{
  "d_mlp": 896,
  "vocab_size": 3521,
  "norm_place": "pre",
  "norm_eps": 1e-06,
  "bias": "all",
  "init": "trunc",
  "init_std_o": 0.005,
  "init_std_up": 0.0235,
  "weight_decay": 0.0,
  "lr_head": 0.00792,
  "steps": 11234,
  "dataset": "wikipedia_en"
}
MLP neurons of a small language model. Each row is named by its layer, matrix (up: input weights; down: output weights) and neuron, and shows model dimensions 0-191. Each number is 500 + 25 x the weight over its row's rms, rounded and kept within 0 to 999. Numbers have three digits each.
After each neuron's rows, "fires before" lists the tokens most often just after its 100 highest values on Wikipedia text that the model never trained on; "fires on" lists the tokens most often at its 100 highest values on Wikipedia text that the model never trained on.

L6.up149:546489485476484484504520498536484502452562508517495495492550514515554479499505447556499493528493519472534533484490505491488502461503510517493490517509503486500528519491534503533469498481524504547479503517497556503536489511482478508495474553504457467521494534478528482501516521427475494492515477514520509487530513494462454527451499483516517500491494495535493513502540501532505464495515502524469524531482501504503492557473520475462528484524505533473488482475462520536509484475526525508497488500466518477547527484497502509500486545459534489501527490505516521508488530497491524508
L6.down149:473509513500500509491516526460514563508519480471530510494499465515495468494500483479549504477497514460485507442483556565526500469532507513546520541508459495504520486485521473523525492499495503504497511459492509523527504492448499429493519508462490488508466527511468466500488500525522505513459482465454462511483446516496468518513534498485481519485532515505502536498503525507484512555534504501538537522528468482482510477521508481495472494480506510479490521515527533516529506515460500529528487506507456493511517487503505513506497459459510499539519472489500491472540506467470520468
fires before: "9", "8", "7", "1", "6", "5"
fires on: "9", "0", "ad"

L6.up484:544489494479498496484503481470503508458586486512462504478509496489493499526469474503466471501480511493528511528502502519495528502510510518520472527484533467494479513528518475542526502503504505472465487485482575470451491522462479485531535563506519474505488523518537493493475503539475486526489501496475511504527520525459481491446518505506503469469479465490486486536484503478501524517530517498497509549525455542516532473533477504500545504558470471483485506496534503490507528488494482503494512510522454513481434427484522481524519491482529483496538481494494508434467489485510490533
L6.down484:494530508486457505501506514493519501548505462468531496533494502522485482484430454525474523487539505502489473527501542473470507471471515504517529518518479525465575434530501471492501523555509509502545502500480518485478504510476490470528510541493503497472494478523511482495486513529494498510556514490481516521426482551529516503507474480479499511522476510525526444512516532503484541542493458517457490497496476478458475500528512473440516519526472508511510519477506501486515512507518546517490522476451483539520515494475465543524504484504483504495456470478469478526505482509475521446
fires before: "}", ".", " mi", "\n", "2"
fires on: "2", "1", "q", "3", "w", "0"

L7.up352:538485473505522484482532483472474494532505459537504515521473520461509471482473498510493517501516508467546486512461503524562481506444504520478493479491544503501530511512522516544448512526509505460497495456497532462491470436484499531492542482505505497501513550508518548519478506485505507508483531569517463497496493495483486527492510446470505500516494487496493517485523495527499488522510548492481478494503462491512463529480514478471502515518541505470499477479523496481542488478464507574500518536533506510485477512467507524511481473474487465517533524542493491496520456471538449516
L7.down352:506464524496455510501507496491483525537466462507465548467496502533510499495471493500484499497532480502503498547494519518452479502532493482484486489462533501508502483527499525487485547532498527497518527485523507483485525513480514518501492497475517466525515526518458472513494502544514476497497480522463549515497520460544520516503507442519488485467463499509547505506467476543522522533525563504497445472462465483458501520502532514508486522484527471494508502488502557534468544506498509542539499483483527486520535500499472484518456491507451530481482484459483505474504506470501508499
fires before: "0", ".", "9", "ents", " |"
fires on: "2", "1", "j", "r", "s", "res"

L3.up46:501511482495491465486473507483500515481497462525506489512464478489520510464457556478448497510463505511504482539495529539552540503515474527481531507482504501527490515517521523501505458481509500489498504528489535509491506526498518506524508530444499514528482511496496539502520532508518431554487500508512487524493515522522531515478494527537516465533507537464527518497507422522468482517516550508487513506520495488540475534505454471516519482501536577492503486513501488488476518490449485482443460473464522493495473493497518497470535480541493509515528435479458479501507489528497492495
L3.down46:519496471498470504489476506470543488519509530475504519446485447513494481524517526448530487517555490457536498490500528473512532507511534501454467538508499495471519492517475539535480468532511483475493484495484500486534499468531523472504479512533513500475544525483478447570491461499520529547482506503519495521545487492479470515503463491502486469495503459513474472492463501533545543486493512505498479518477496511479535494542516517491481514501533474498495501466547548537491501497460491463517475516527489545506563488518500474503479490485506516497503470523478516501486504465523491527
fires before: " mi", "2", ")", "k"
fires on: "us", "q", " mi", "^{", "o"

L6.up828:500481481519534467486543503536491514480496440532496560507486535513497502503499512470501540508478546460518497494520497509548497475518501496504527477482501518506509501497498507512441525515460499495506526498492526477565493463525508473477535519513462468472540497491536482504450488461538494498512511509523472478532503484491476511485521535472458498519493499480503525475499464512491480444521511472510533449489536472486511534483473543480535524552491566494524484513519491517539489495485485480468515507490514488491561515512507488504510525505485487505523514467521512523535495447508477525
L6.down828:487488501526498577435513471507502502472498494468488485478446522536543495475542480511475441535532498496481519485516510501468466512500464490504495503473474483484501516453444524496501520484478477506523485495490504444525484536490521472511530523489508481513488487526556496522486540514517546474490532506491488511481455473470518501484533502510448521485483466504493537480492509488469521486508539556480502501439499524485493456506537487525521465503446503509516508503519459524519488525509498473487518541510542487530524453529478512511532478514503515513483472502452505498482503483525495530
fires before: "2", "1", "inning"
fires on: " ", " W", " beg", " Se", "se", " w"

L7.up511:503519499455515490492519504514530488539536507489502471508494494503544469471422511477519481514477497464532483551508502483473473506483469498486531547496477479487532507510501508500440511488474514511502521497497521520524517477486461494457510464510513478494511496509491519547530492487514523516481486543485476485463495491525482500476477511440464485518495519486482511467513485533497499498544469518465465543497501502522473545480527465525506555530490464516532493483473498480488515466513491593437524502505502526497530528497498525524476514513454463495552519489508494466460455460531496538
L7.down511:501502499499504484479520512480490523509499510501519516507516499485516509471488500500537539514499471499505528517488538498480501449513472484500525510490537495517498521568515499476525459498527522457484465486517472516500451502548518445469466530490485501491490490488489473494483491489501529497542504478504484481554489458504476511531498446478516482497372496454536505505488515519518526532467510493491507503542529472532529485522501520531467502495538534462478523493503463478511523509536490560494517434447492476488480492476549483512495514499496505525510519498521486478521535499489507500
fires before: "9", "8", "7"
fires on: "1", "8", "7", " ", "er", "2"

L6.up473:525466506478498492466496479505478526506529500565542530514494482468509495546519478548482521506492495490516494508499505504528504531498486561448487485494530501491484517500496487507441533527506455456504458501491480501500486432489473511492528518472478482546520539464510483513468523530488503508487522580443548493545506473484472524500515478548512509464478541501486524511574507512463479507516473478529481491462485488507539518486523491491491466516486493538486503509500523499515486503514512520533517508545481467503479515535487498499498472447507498536534468504484515489496454513474494538
L6.down473:503477512537468554488474489473488476457488505481505490460540482498501445526484524487516500487565471481497512525512443530492509484525501497472504506471525475495496479476520500524525509509520499494483497502520486475547476537525486470517520503503475504456466497493468463531543501503509480514540466484487508540447501530500490513509477479498521494494534506529528467518469434535497455521516544524481505546479491532492479495547478476497482516440513500513478520468452535511520512514503483508535460477526508485526490497492533466501477497468515505493514521518490460508511528484460471468
fires before: "0", "9"
fires on: "2", "1"

L6.up495:518493498535459494508495481444502476462502519497514487495471503495550513512499485493481487518469510520464512501536565541475531493501491476498432503524483533512489533503499507492529477519514474468520507481456549553481489478514463505516481505467486507521540505527489506501461549514492447543516495489481491508428551509489504510512494467472474491516485530462532527485499479510504495485521539494526498440526502477563510527518496491504497483498472518504468504504462546496501473512485514480471525502532471440522507509502530459463476506492548529510527457518536480471470496486510486482
L6.down495:448479523504471525486561496479490522494545489521496472493500497505495506488508467521498470547460511478542535544542511518475484499487477537518472493510440518511506486483499488473516493470483524507560476490500475490501514471477602456499468490497495492465514476521490500512437495499526494525457506482508517522501469501525524473456510523482485493514507515489510449479469526539515499506504460496525536475503491496517459483465484541460486539482476500496525510535490548501517491480472510476518518535511510483469482497523500532517521487493508516477540495521447476516492487487514469520
fires before: "q", ")", "2", "N", "k", "}"
fires on: "s", " s", "^{", "/", "°", " mi"

L3.up413:479494506511494392481513527506485506515487519516503550492471503495506508531517505499516510540472488506470501493469489515449524508496518552494495488504532441487462506514542499498506506535467504483468518500486495493520513489513537501472466499487549507513492493537564486513469512552512484546501497511476509511516505500474478494507534452474478441492468554499551485452511463524506475492516505501523496474527501513490529486488495478517527485482475538496512469465473513479515524509513560505466465474492449475485470523534557480512530451524472467520493515527485498523486482535503490508
L3.down413:480510535510508504484477471464467551511501490535517546525486492500480484509489496527485497555485461518516482497475509497482528524482484558534492516480537497479472474501499498488487520505492503479502498465452478478516481466489492517499506458496521482548465501541496515551548492519538457527480488490457486483515501520466514510505561486522526474505517528501497507476512499512507492503515525518480494442525504450462540507501546469475509536471476473456500510498479527489509514510504543538454479473515480533487508527501519468524518484467490505442525525532475562506471474521478496515
fires before: "ad", "ok", "wn", "der", "k", "ster"
fires on: "ro", " Bro", " bro", " Che", " Cro", " ro"

L6.up119:508490502508504510492442523505546491495573458513528519502479517495581506499504487482488509507507476504550529494523491485556495490538497505509513542492538527514482529497484514511481522506492459468508489508511538508538486493519523497497495454490518507500509531509491531486487520547473514516509498520470493491534519508488486541482509508474508499524487534494476505504507484517455451429486539458520461520492484514495494493527487485477497483539506503529481481503494508473528501506477498578490521484501523440512475471531493474500510440440546471473565482494516525484509504517502492530
L6.down119:506507512561453517472496479490495497477513492510498495447478529487492454511517488494525478506528450489508464502513472522512515505512512496527479509463501515499528501430494476500525522521525500486547505506522514467479458510544474451546452481532513529486477495498521499540505492512512510524534453482488508475458512539521471477472472488454520497507502513509507455480504467519469470542506525476502503552460495512507502516541521490483449512474511495479494526482514479477531537543477474505486498505548519481533499510467504503508444501447512503484477484524473482465505528493483488490
fires before: "0"
fires on: "2"

L6.up296:539492522522464501516510526505528485531503489468467511501509515496506451511456454455526484529492499523503449536478495511521528543500500526507506520548504510490537510496521530510494514480454482490489488453505468530473508500506504505512539520510528499486497505498554493509492541492509518513521498511546496498441485456502481532472468479470504458508481494500441501481526505532467498479497522503493469496498508525510507462520508495486460522480491508467503521449503516567502447504506507509476533535504477502497563464521507466521497462519491539514522523476510491488457523476497529539
L6.down296:509526469546491557503492487498492497497538499483500568523469500539492514479544522511482510474510475510514441511500491527504503478518485563507500466454541550497511479497474503517490466482476517492522515507490453507486479477511477471458511516526469507511522469502509481480477537516479484528472474487458464496521500511523481499519529530501501525498463471501531513511505553466498513529483499480471499469490504462512473518450493507519531452460544486494521495477468505474515506490538541492500469477465524521447475509478496526513532547551482455525530545466492497504528509515536468495
fires before: "9", "8", "0", "6", "7", "2"
fires on: "1", "–", "0", "8"

L7.up669:502473531492496488497515455506482469503498521507475488472511489497515500488525479483495488490508506450461530516449515527486480505498475528483503496485562524523471503516502465549481470488475512542525501528529502489503479485502501518503497499548477494532511491495506467499454522497552506497508519515515513492469524555448483504533516415541491497486478494535483548493460493503499523504506491547530549548507479544490544516499503500519512492474515481489538494433510525520539497467482537496496520500490543505487494478471477503465473527505544502477512564518494452490473513491476491524
L7.down669:479493499478507460525501484493528567515521441500471512486499489494467467531471476495467506525493481499469504469495493500518496506529511469530510533495469499466536500497477529515503487518449490479534463524516427498539524534510500471448465479475493471479479503523519504478506502478573500521459495507486542488503514503513501482523501516512579494461486475520506484513525498485568471502524483496481517512498535483507537525456508430527504518501494519489492486520478506478487491496497535493516503478529495490537554514511520492486479502483525498504539514523484450479534558562468511515
fires before: "6", "5", "4", "7", " "
fires on: "9", "1", "0", "8", "\n"

L7.up466:498528492451523489489507486493517461482544479463487498488548500497492509495519479521449482490480496459471487525488492543438502516535487496460487546526524551526458506513512506495517484521498491491513529479517527466484510530483530491509482481506497527516495518487502481507457548492498488538493478507504513516496506514442529518507507477487453499524488501506498512535464462523494492482556482502524521530477421516478518473524507496501508470538529502484492497460453513476496528480488476468471513511511488480491515502505535497500532512545484442522527520502527445492469444515540481553
L7.down466:496502498494503475480487530503499486523470459466529489534503493486488547500494456497481503473434502478492515531507555475533521512521504488506489488483500497512485491550480484521533472516516489511528433517501511490452492505523476433515503516487478503466487489541516483494529506487501501476476441512487511501459516525509543492498514526546515457545432514488500472510528496484519495492544508511489535518508519500498508516543516478493515526560473493522477552544511475500503520493505503488471469515452527457482527523463502510469465508520509470519503467538524497481466494508496443524
fires before: " ", "″", "}", "′", "5"
fires on: ":", " |", "2", "1", "8"

L7.up823:503527500513518473490537524492483502540465558516503510479552480464508508479505532477494488510491510448471468463529495529524500490503479480460488556514470480484465531517508505502461485551491524496494493456492514511468503518493503461494551528498505492526500461504501502558504506536472514456542521518462497563474485506465496515516479498523499530514476514509508469531518472484504512502524485497485506462501434446462523536488472485516501470513545536525475460530467480518498521485533519513512484490474480526486549487495480535545469502539453504526513491468478509507533489500493494484
L7.down823:504515511500499522453515512481525488512488469509533538525493470472506492500481524520486447514463480465480513480516523530517570527478468493493517496491455508485525516524500467500527490554539488481496480462485487471494454514490496464501476495534523508455512497479489493491516539446493479457518526471487498533516498499473482471554493479551525528487486464512536440510542532516491481515552490456484524490516436491520487561501477540455485491463474528485512505532528494504473498495514491472495471503505487502520582521516507507480529506547485520524491511509539502529502450495499518448
fires before: "1", "8", "hen", "9"
fires on: " ", "–", "\n", " ("

L7.up329:502494490484538492491494490497505511477491491525469480489529466511504483476486485511512528495474507513502531534529535495528493473524494539483525529503477522498508485508523513502480559459431477465492495490460522480491508515514533482512447499483481488481509504518477480538495476509474460521518526528434507511512495502462481530519536527496491473533479479505480489489559491539446482489499534538487514488481490481512490498476511496526499531511523496485437480535509503514498487531508462524509485505521501477466464510503497493521506450496511478514505498494524516507519517594512516518
L7.down329:533522522529518517551452535481475488493507476504518489570505470488504450490513561540529525535503477511472519498494477493482483472516447482472483523507452512526512491510524494484485466506478475475454497540488521485501486506422503480505459498502502492493519524497495521506510510505494547507492482538507540520490524473492489500589487438466517502466537495520519530457495529537470522532484471484458507526494481525492463492494475492520502489499474516512457495505511518458516528502503513504492531503512480491473522514492521528501523487522499533521499476528477500552501441499495489527
fires before: "2", " Sil"
fires on: " ", "|", "–"

L7.up149:514461497498537470492508509457518498487480511545500547484478488506507476526504535492511515489487512501502476492489499521505491482518526563485476502512491486462519551501517490485481557507465523477523493496486527507491488450517511504488496536478528486484517480509519498506473537485496481475517503510496463480476498526478459600466550505452484520498480574549486533553545501487479488508554499554518511500487498483478494468501507451516502524566511521512524474503495514488527469493512542495452513481509506490477464485506496500523508485534501508519507502489533505501535527526531482486
L7.down149:508503529511480519492514469471507517514478529489503504498483494434518480505512437478520489470501461447468511488501539514461499520481500473500500463469422494500530503539516469525495529476522476497475489501476507520536478481458500481533509491534518524466522543481538515486506515520473470481517530490506542540533490476458539518534501523529496495506500502517489486516512457510510486517534502489426528481480499500501503477498513492489510474484527505464538507528516516488464475485509498481436502516533511529510498503522531525559498504494472506551506527532508514530511467508552505472
fires before: "1", "2"
fires on: " "

L7.up85:500489492475567515493522515463537474529451495497470510478510556502498473523496493489474535539508548524525473489480488495578500488542493462529571534497498496511479493512486504511508479532489489513460489503498497473495465486468477431492499508512529495448548491527567484520524534484534530552518510522521550501499501495493513500482509483479525492521482482501517504510512501466489491443537500479515514486503460491492503517502492473535523488484524530507481478453485482503477458443540454504523521519518470517505487513463481517488468530451478489518502508544528497489484464489477459524
L7.down85:481526512478486507501463499485508516510504558523502554488488511500440476494494505525519510497514493503478468494507530512574546482535474536493533526513461499523502470510516508482522500513500500528490469507525496488493505496498525469460522503496505473477494488538526482510469480509447489513497488481474524534487483472508510441502491474470555505549503492485494484479493501486426511515509485502506506506542493502464517472507495491539508486480521484480515527530480505517475516531469546523465493452540474503519493503466562552475483495510496506481475506475496508513501487513465473501
fires before: "8", "9"
fires on: "9", "–", "1", "J", "B", "V"

L6.up642:499440474488500498438474519504531546524524503507521484495516534474509502514536486478483504514523503514531542499489497488558507488498484511520508535495575511509468506511503481532448530479484498429470482571472534487532502458503550483492464494495483471513483521464510450501505513491492505541506493505507488551461533513472511502456491506512504452499472499463486475478531470507480490507509479472506475526484527486479531497520511502493484465503463485516512513523501510497529512536495463482503492485518520494489478486538510490540504528406538512510530508507487512444468511566502526499
L6.down642:503530500516427520470501469455480511472529485526499533473491484476514468546501501513494490528546494492513499465505488539477521481515477477517490473486514502516497493450514493518521485493554484485493509503515493468514507547488496470489527486513474524505467489506505464492514519514508460466522476452477521475491513530511520525538472490494517526530522505466503491513471486467502461531511560481490516513505504511490523476490468511478435513463485512513469535534481531483551515525499465511470413498531514503525512509477506447505475523501513522452506527498486477489555523483496466495
fires before: "0"
fires on: "2"

L7.up261:495520506457570501464518493476488536487497502478509480478474519495518509449495506461493515478495509532455510530494515539523512521526480515488492461467523537504510505508497498504472493477495496569493500517473521489471501480526527488493515524489493506502494463498474497589469499519520492552533481501491459478501541506514487534462496506503545470536499462513426485476476509475504484523534493510535485476465471526489541477492536511473506482557503526495515509524487507509531469496475507525505526501499505515477453489486482489494512532464515504478520499463525497478442496504494476496
L7.down261:458484525534514495481540502483504502466484453483503541523499497509472537506466556532476483487497454514467568502513497507540490494484496495504492416483481496459493481498458505500493508481498487491429521525492532480504482521523507472506521506516503504489518492489524473547481490473464454526540485499499506495504486515536521506530499515478508552497506549512529506519483529448480464510465517535498479468505492545475498527470546534499504494517441494496512483504497481502456476514503486477491473515479474499511446480509510500498530468479527535476498485487507497525526463513482506487
fires before: "3", "4", "2", "6", "5"
fires on: "1", "\n", "8", " ", "0", "2"

L7.up773:503479516526514476510535508466526492537498514476528513491500506500528515502479497463513492504525505482501500543546553479535537506486501465511502497548479488527490491560489526496499523502510524481511488478494482540491437514538502454502508480479539487477479478502516528541532503499464508483520487479447518463506473482478486525473497499465531531526489494499515512490564485514490519458548521480475483503506521497486459503494541520535545543510489503497465529505480512455513478444531482540468516491513488495492484516464468492515536503502512440522478482473490507491505514499512552503
L7.down773:479552542511491490476511537534471509492506474459444497464479491531517524509502521475490528479501492497513536516532453459501523499492501489481487454507480537537548461491527478497482478481587469506497482503480493460549492479542504497493532517486502499505503488481496499513505490451504504511518519491470511492476462543502496515529536521509476533496473541469488492447544558473530474477488494505451532477507508501505495540492485508500500512474481506478499459521520529476494498498493484474513500465543503521513488480537478490514501498472473488475503504454493540472490522467502502536
fires before: "7", "8", "9", "us"
fires on: "1", "9", "ar", " ", "8", "at"

L6.up153:548498493537520504496500513524465515486524449548499521508520534477562510469511437499480517475504490469494532496506476501509497480505475512526454506466529513499502584512524437558479503488485473531525497514509508503533438440475504497478462469485482514489490520480553521471488457463503496499503519512494521509545514527468454483510478446470512501524482512484496510491508500474488500509495493513470485502529506562505519582496483486493486484522497527489497493481488514560498523487520487506498466515514519536535487523540519518515529531455505499523494455493503522512472490503482535503
L6.down153:512476542486520483477565489484509494522521459479526499477478527547505522530495452499517483475537533477521507503515537477500527505546495516531544490523479484496503538476463548526492490510510494515545503493501460487520496487487501441502497497499491466496501508545506510540497482544515525478505448507472526479481482441494487495506526493503529484499499474520547486515491510494507492477535529503516551508491497507472540474492530519438475487515495491511457479496498501517490475496465484482521487490484530459514510506497473479498515528483523496535467468454507528533535476475469544494
fires before: "9", "7", "8", "1", "5"
fires on: "9", "ing", "ag", "0"

L4.up301:502481491447486486502576487491486527469527451490488489499515518488494503521505478496503492499492559496506539501514527492528489502527496518512452512493495486478490498510512507526461582484519484476505497518502554536513484492481494541438533524542508501475537478463516468526517511478507494510486498514485518491512502494481469484448513533513537499533499503524533539470451512536491498506548566479501472485475472497481525548501513472483531528520450526518499477516509488494498494484463525497497509492481531431476469488473502524532496487437500451488515530494525533508506452510508512548
L4.down301:465440495539484478467494520516500499492489499495508525496543542472498489517479472489474493501484531487553480495532557472481507458509503474482496481466497532570544518470511524519523487453506487491524477471484484514525551519577481491481480524479525480505447476505479470509504526480484542481470489503482477506502510526518509433505467511484533521523494494493494543524511556535512481497468496523512523503508454480482513534500546478469484529480493468510506522461445485516521516517506469528544507511539475502527495495512507496507470520448554483489487471519517494484482474457477505526
fires before: "0", "9", "8", "3", "2", "4"
fires on: "2", "1"

L6.up26:537509506513449494505529503509524519520490509486488481513509503511540501483420479489521492552496512451513481521467510502499520492460492485506498518494451486491484493513496491534512456500497488507493502506496462553474509551528546461498491520518501483496520486484571471477529531500521517545495486487486510476428487466502479519507499504543467500501479499522520514534504491529518521482518500477482469522477500506522474474508497486518509510468506492514500519474491520543533419464517514490512526507518497539504539510528504522510485487540472500535532526527470473477482438466499526545
L6.down26:476495464499503481457516519513482487495515487503469526497507498499500483465520545522514503464483513554530514525503508490494514473471523464523524492464557508509513469528518495479502516491493466457486491476472484506490526471506473523494548484501467474469518521535514451490480514506518468509547515516509496508482500510535469499467496494538504527448423481495538517531502490485503517486468513495488489475458502493501496509474530535516520496478517491476449541532489501483475488498515431477487468454495464551469508519470465477523538486511484484527466520500550484496517527512519499536
fires before: "8", "9", "7", "4"
fires on: "9", "0", " ", "1", "4"

L6.up818:537531496522509516469500493488491438485499503512495552477531514505535516474509462457515502478538510555482502526479522477496558518522438480460456487505460511498440483521512519484508546521499473537480507489469501506499477495507472499483529488508489540496464499481499444518466506514511495490487512521457459523510461531515471507521554498523487481489475490498523503496501522511493494505480517468491481518513484469495512500559498535487513456547538526489532450511532485501519518504514514517483513498506565501467528466475515496520491489463496477499544502520469491503543522541512523540
L6.down818:493508466514541526514477489506472481526527444486520493518486508523506552482515479517539521521481517523484505468488526458511548500493497491491483544490473470490476480529561453497468511516466514491469471510507510531518552501513493508542510494511510509521509492509516537484512478469518467483475504490555476517503510508477519518524494470528533468510481479511484453457491495506547546455481475482471499511475490527457515443502456442517496530487538515431477505477492522520486523519514503467498517488519498496493512501485515522489493484494509565448475480553487445488455495522466501492
fires before: " |", "0", "1", "2", "%", "7"
fires on: " ", "1", "±"

L7.up846:487530472496464470493525487508498482474524498465524491505525513483493491460526460491485508521510478521480515528534521536505490515495508507503496512519538531497455505506504488516500516506496489519481490523532516501455503485495515490501463501517539545491519529486497458535479524505538502470514510521505544454504526534467518476465491464486460480529502468520486499490508542520458488511533493472519535539499465514513497548523523493487548499492477458487508488508508506499490516472538443525535472493534528517438463472469498489488461492461483469495508520517497524511499460484531465525
L7.down846:482518519463524477494495518529524560513486497500489522487486490487526485507460486474486497481530510487493471554463477516531509532483464525480494495500494480499517529433511491494474475494481495530503477508515470484495530545513463509499532506493490519532513492521520553458501509417484502504447485506489518481511446502529537496521470512524503454462542519511515468461474485469496536498468533483487521513523509533502469504528520543525512515466467492518510496516516468491454526525540518472506466513488470484482533511525525525494453469482521492505491464505484465516487499563505473524
fires before: " ", ",", " the"
fires on: ":", " on", "0", " of", "2"

L6.up826:524507502475472488461530539485475487544489504490499473517505545484511499508528496481507542526517502476489544513480491523528548486522494560478480537500529489501454524509484454501474497507442505538491503493499491449557475466512465447481479500531493472470498485507517463521501550509521459481480485503508534506528513513449480526462466514491496499524477501476485525496474523539511507488506524466541486546541532473553519536507533487457484454461503532493478471497489477514469468514532509521485504515475527468495514493500532504554509467490490514490518509560481479493488504546467513520
L6.down826:485518495473524513468539493477484501485467525493535507486484495475521521506535564503465473509491521509489487481488507493492510486507527473535511536510540543512553516489481518501530480500491516503485509465520524485530473492539500462479460537512520486471505474514486476485496526493510489521486458487471500503508519452506475515469479474496501514545476514452476478479525487462494519453474532464543565508531533507469492490488474473552487546437463493558515532552517545487446491496498540449534502511548479469502527491481478495461544514487489517506487504533496502479488499568489508484
fires before: "9", "8", "-", "t"
fires on: "9", " ex", "ric", "to", " ro"

L6.up652:557464504506513499498530484529465501488500520535509544482533491502514519547454550497501476498477514465467469489489532549531511494490480531478479539505491520478510554506494464490472529548511493527490505456481491499497517493517453460461507542521498485461491500481522526512538483526534497484501515509541482519474480500492448536482540512532479516446475565485504518517526496526488506521513483485459510507493455476498518527479468480488504476501554561519516491517471510522507478468489526507507490511500518475499561476496507506517528546529481500495507522478501474510526510446485483547
L6.down652:490463460459505482488506505523545494513528518478469522480490442502494503481521454490524501457509493562506500514506529487478492504489499443500486498491462511506508518507547451538494499506514462524503503497474500447512486549489543461514505473550479508479532508457508479510495504517451467447504545484494549536519551502485514489553500537514488526501440489499478476502503515496519507490484465492479513511447505481510490523489514518528507489501474504500458509539492493504479502540494528445505496505491510523462520471531510506505535513491530492502525521531503501537475469528531490473
fires before: "1", "2", "9"
fires on: " ", "1"

L4.up471:517448499470502474498496519534511498482468453561517548497509498500521498505493489485492512513510542505517521510520527469545501483528511538471548521482522470490519528504493491504453549524439491524520493541528588478492523506481464501483486527509501460481464480484521504525482499496545516483522498497512464523500488459492482496468475549505482514514491523504488524483504515558465500505534500480468507515497497468498534508519463486520546495488520540508503489497478523512515518490483522536470500490519559465489486465516495485541498523516508507484506511454516503513531526474509484543
L4.down471:508494528518490548488527508476515494530505541535494526495497490458529456490503463560516510482521513514515462501506510505467473497490491472493505502472485494483527508498493485503468495508547477546537461517506480472511508556497497509512498471499495536456422485511524515537538515521506502473473492514475533493518491493487507540504539486506516507490491490549507538481515546494499525486504512542484449525476490485491520518528484507460511489512463501524524511472461428513504462501502490509472538542502533512504492426506501477472532498507496503494516519521443518539452473504470516498
fires before: "1", "2"
fires on: " "

L6.up229:523456512498513527505556485460525492506512529519564497488486501514520508466451480458489530532470492478550506546495578479477509493476480521462491468515525506476514549495508490545491486513496487498459489487495478475509507525507475492513502469552510497492524534520516497523533525520533521520488501493537496525547491514497480500515497515458497500460485502533454490475478508552505503495489487505468489537489468434490507509521545512490496494526522507506484497493472533546514518495525517502501515520484558495493478452547489484534507471486496511496517519511492465513498503464462479556
L6.down229:479519497491489471508491533477476536449484474496504534486471501489492503514502516488536522524488477503490504463476523514496506513505535514552529542513518474532533497547470468507475469515445462470528526489555491471465494456478487485513501512436483518504474487507508486499507452504495514551477521526492497532506543516469479498489481505497513546525409487478496545507494487506507468526548507508545509475498525477528478491501426488479545497481509510486549499493538506502529491477456522463517530487500500505505464519482470510468511498517525459513497535466491505491505473514516526460
fires before: "9", "0", "8"
fires on: "1", "2", "9", " "